Weights of a small transformer language model: 9.28M parameters.
MLP neurons of a small language model. Each row is named by its layer, matrix (up: input weights) and neuron, and shows model dimensions 112-239. Each number is 200 + 30 x the weight over its row's rms, rounded and kept within 0 to 999.
Before each neuron's rows, "fires on" lists the tokens most often at its 100 highest values on Wikipedia text that the model never trained on; "fires after" lists the tokens most often just before its 100 highest values on Wikipedia text that the model never trained on.

fires on: "ame", "ri", "ain", "ced", " as", "ign"
fires after: " bec", " s", " rem", "re", " st", "ar"
L6.up117,236,187,185,220,244,192,220,218,212,200,225,214,166,159,165,214,156,164,253,207,220,178,248,214,191,184,216,163,212,191,202,214,208,186,189,227,211,157,174,197,222,190,178,198,176,207,203,209,138,267,213,240,237,243,163,226,181,179,202,180,181,213,188,202,216,212,235,233,249,161,213,189,162,222,252,171,198,213,132,240,175,181,203,230,213,145,172,210,108,172,238,198,202,234,234,177,235,236,209,205,129,215,232,216,165,121,193,218,198,163,209,170,184,221,248,158,200,198,253,221,237,236,173,206,170,216,169,171

fires on: "ap", "ist", " (", "(", "ant", "ag"
fires after: " c", " N", " ass", " C", " cons", "{"
L4.up672,182,208,196,225,211,190,201,202,247,212,219,240,258,207,174,276,256,265,164,185,206,170,194,181,196,178,191,192,196,212,159,218,207,205,155,200,240,168,176,193,187,190,228,235,206,157,190,169,210,235,213,189,224,198,209,204,187,225,244,171,232,213,211,169,167,223,223,134,208,205,241,236,168,218,196,206,189,200,203,226,206,202,210,216,218,176,187,179,217,173,203,233,177,200,160,180,204,181,212,170,250,178,246,203,164,240,228,125,176,206,190,181,212,165,198,165,189,182,188,187,157,161,233,199,180,197,187,197

fires on: "v", "oc", "at", ":", "ff", "ur"
fires after: "em", "le", " se", "e", "a", "im"
L6.up945,165,195,197,217,158,228,246,185,134,207,205,173,164,200,194,209,158,293,233,147,228,164,239,219,191,173,206,204,233,251,226,216,244,192,201,185,158,167,229,259,195,229,234,213,231,233,168,195,207,191,152,178,156,202,186,146,201,254,193,232,209,188,236,185,156,209,167,159,213,221,212,218,198,160,221,189,184,232,212,253,247,204,192,229,147,220,232,170,161,232,200,233,207,214,223,209,184,204,195,175,184,227,174,201,194,177,219,266,245,239,252,172,156,190,233,204,206,143,226,159,147,201,245,178,246,260,223,224

fires on: "ame", "en", "t", "ed", "ain", "re"
fires after: " bec", "iv", "d", "ap", "rough", "re"
L4.up193,185,225,163,265,214,174,194,206,255,214,143,210,176,180,178,216,222,127,233,212,235,236,180,237,197,159,204,188,199,189,180,201,172,235,257,185,184,181,139,232,269,229,223,215,168,179,229,249,230,213,240,227,192,219,200,227,172,301,217,211,187,182,185,173,190,225,202,211,183,211,232,176,205,177,245,184,200,179,193,260,222,186,157,184,195,183,182,203,190,197,174,184,162,168,194,160,207,211,171,203,149,207,173,232,237,170,173,214,221,205,146,205,199,175,212,211,249,194,203,201,203,168,241,203,198,250,203,194

fires on: "m", "at", "ank", "em"
fires after: " r", " p", " ar", " R", " d"
L4.up50,190,157,218,242,192,157,213,236,147,183,264,179,162,222,149,205,202,220,210,208,177,210,196,191,226,208,170,184,191,206,219,199,158,235,171,209,232,222,231,184,212,169,163,249,156,191,148,184,223,244,207,242,134,204,233,178,217,241,224,256,148,181,160,190,209,189,261,174,173,175,218,232,204,169,183,172,169,189,181,196,174,214,247,259,166,202,231,183,191,177,236,200,178,250,179,216,189,189,252,157,210,193,185,195,180,221,175,187,207,147,226,151,204,181,196,255,236,210,189,246,209,190,205,230,183,164,210,200

fires on: " f", "ap", "t", "ur", "r", "ist"
fires after: " c", " un", " C", "ur", " cons"
L3.up107,181,243,179,244,174,198,186,217,186,212,216,225,254,182,203,218,199,207,192,205,189,180,145,166,247,191,178,152,186,218,178,249,213,201,193,200,227,233,203,181,196,261,205,200,213,189,210,193,163,206,141,257,191,200,226,200,205,177,241,173,191,194,216,172,209,215,171,183,204,208,230,225,211,189,147,197,262,162,262,188,202,177,145,200,236,184,196,212,152,180,200,173,148,232,228,206,196,185,183,201,208,229,193,230,174,214,213,127,196,175,212,143,183,172,220,164,180,211,211,171,194,216,185,239,164,265,241,148

fires on: "as", "uk", "ec", "ak", "ag", "ang"
fires after: "z", " N", "ar", " n", " ind", "d"
L6.up83,221,216,165,150,197,177,144,197,174,167,202,193,213,226,242,196,205,177,161,238,211,259,166,192,165,208,138,198,217,246,272,167,174,170,234,133,225,206,233,186,206,209,179,234,211,211,150,206,161,241,260,200,203,188,235,222,219,151,233,169,218,188,209,182,156,246,228,178,191,161,149,206,250,227,203,164,204,208,207,228,172,210,208,183,248,209,168,128,222,182,160,275,217,277,214,126,207,169,227,234,154,153,161,225,257,225,193,251,215,236,189,240,224,160,246,174,211,206,159,221,201,166,186,250,217,235,198,239

fires on: "n", "nd", "g", "om", "r", "ad"
fires after: " A", " G", " B", "ad", "om", "b"
L4.up480,153,233,200,204,160,172,276,219,192,218,232,210,191,201,229,225,204,192,185,231,186,261,219,169,200,243,197,141,194,209,241,210,217,235,228,247,203,194,186,242,232,219,199,193,188,220,229,170,272,211,214,248,201,239,207,161,248,139,196,197,212,135,163,237,270,216,150,216,173,149,206,177,205,188,166,225,201,185,200,191,165,266,218,206,181,183,263,199,213,178,193,230,205,180,195,148,222,196,221,167,265,190,176,202,171,252,240,189,102,242,201,148,177,242,178,200,164,187,197,183,258,269,195,234,189,196,209,163

fires on: "igh", "and", "or", "our", "ity", "y"
fires after: " h", "em", " comm", "un", " l"
L3.up428,194,99,216,188,199,174,138,196,156,173,162,154,199,181,177,220,158,249,178,208,159,197,171,182,240,194,248,218,150,191,172,214,201,155,188,159,156,182,218,216,138,206,205,177,201,176,171,193,265,173,188,193,234,167,158,238,156,217,157,208,197,250,216,207,172,212,220,177,210,196,179,193,181,208,213,194,224,249,223,219,218,212,189,261,206,202,202,191,201,241,262,175,165,176,186,218,171,154,204,188,255,141,199,201,163,160,233,209,233,165,160,213,224,187,163,239,227,199,219,187,185,261,197,205,165,252,165,204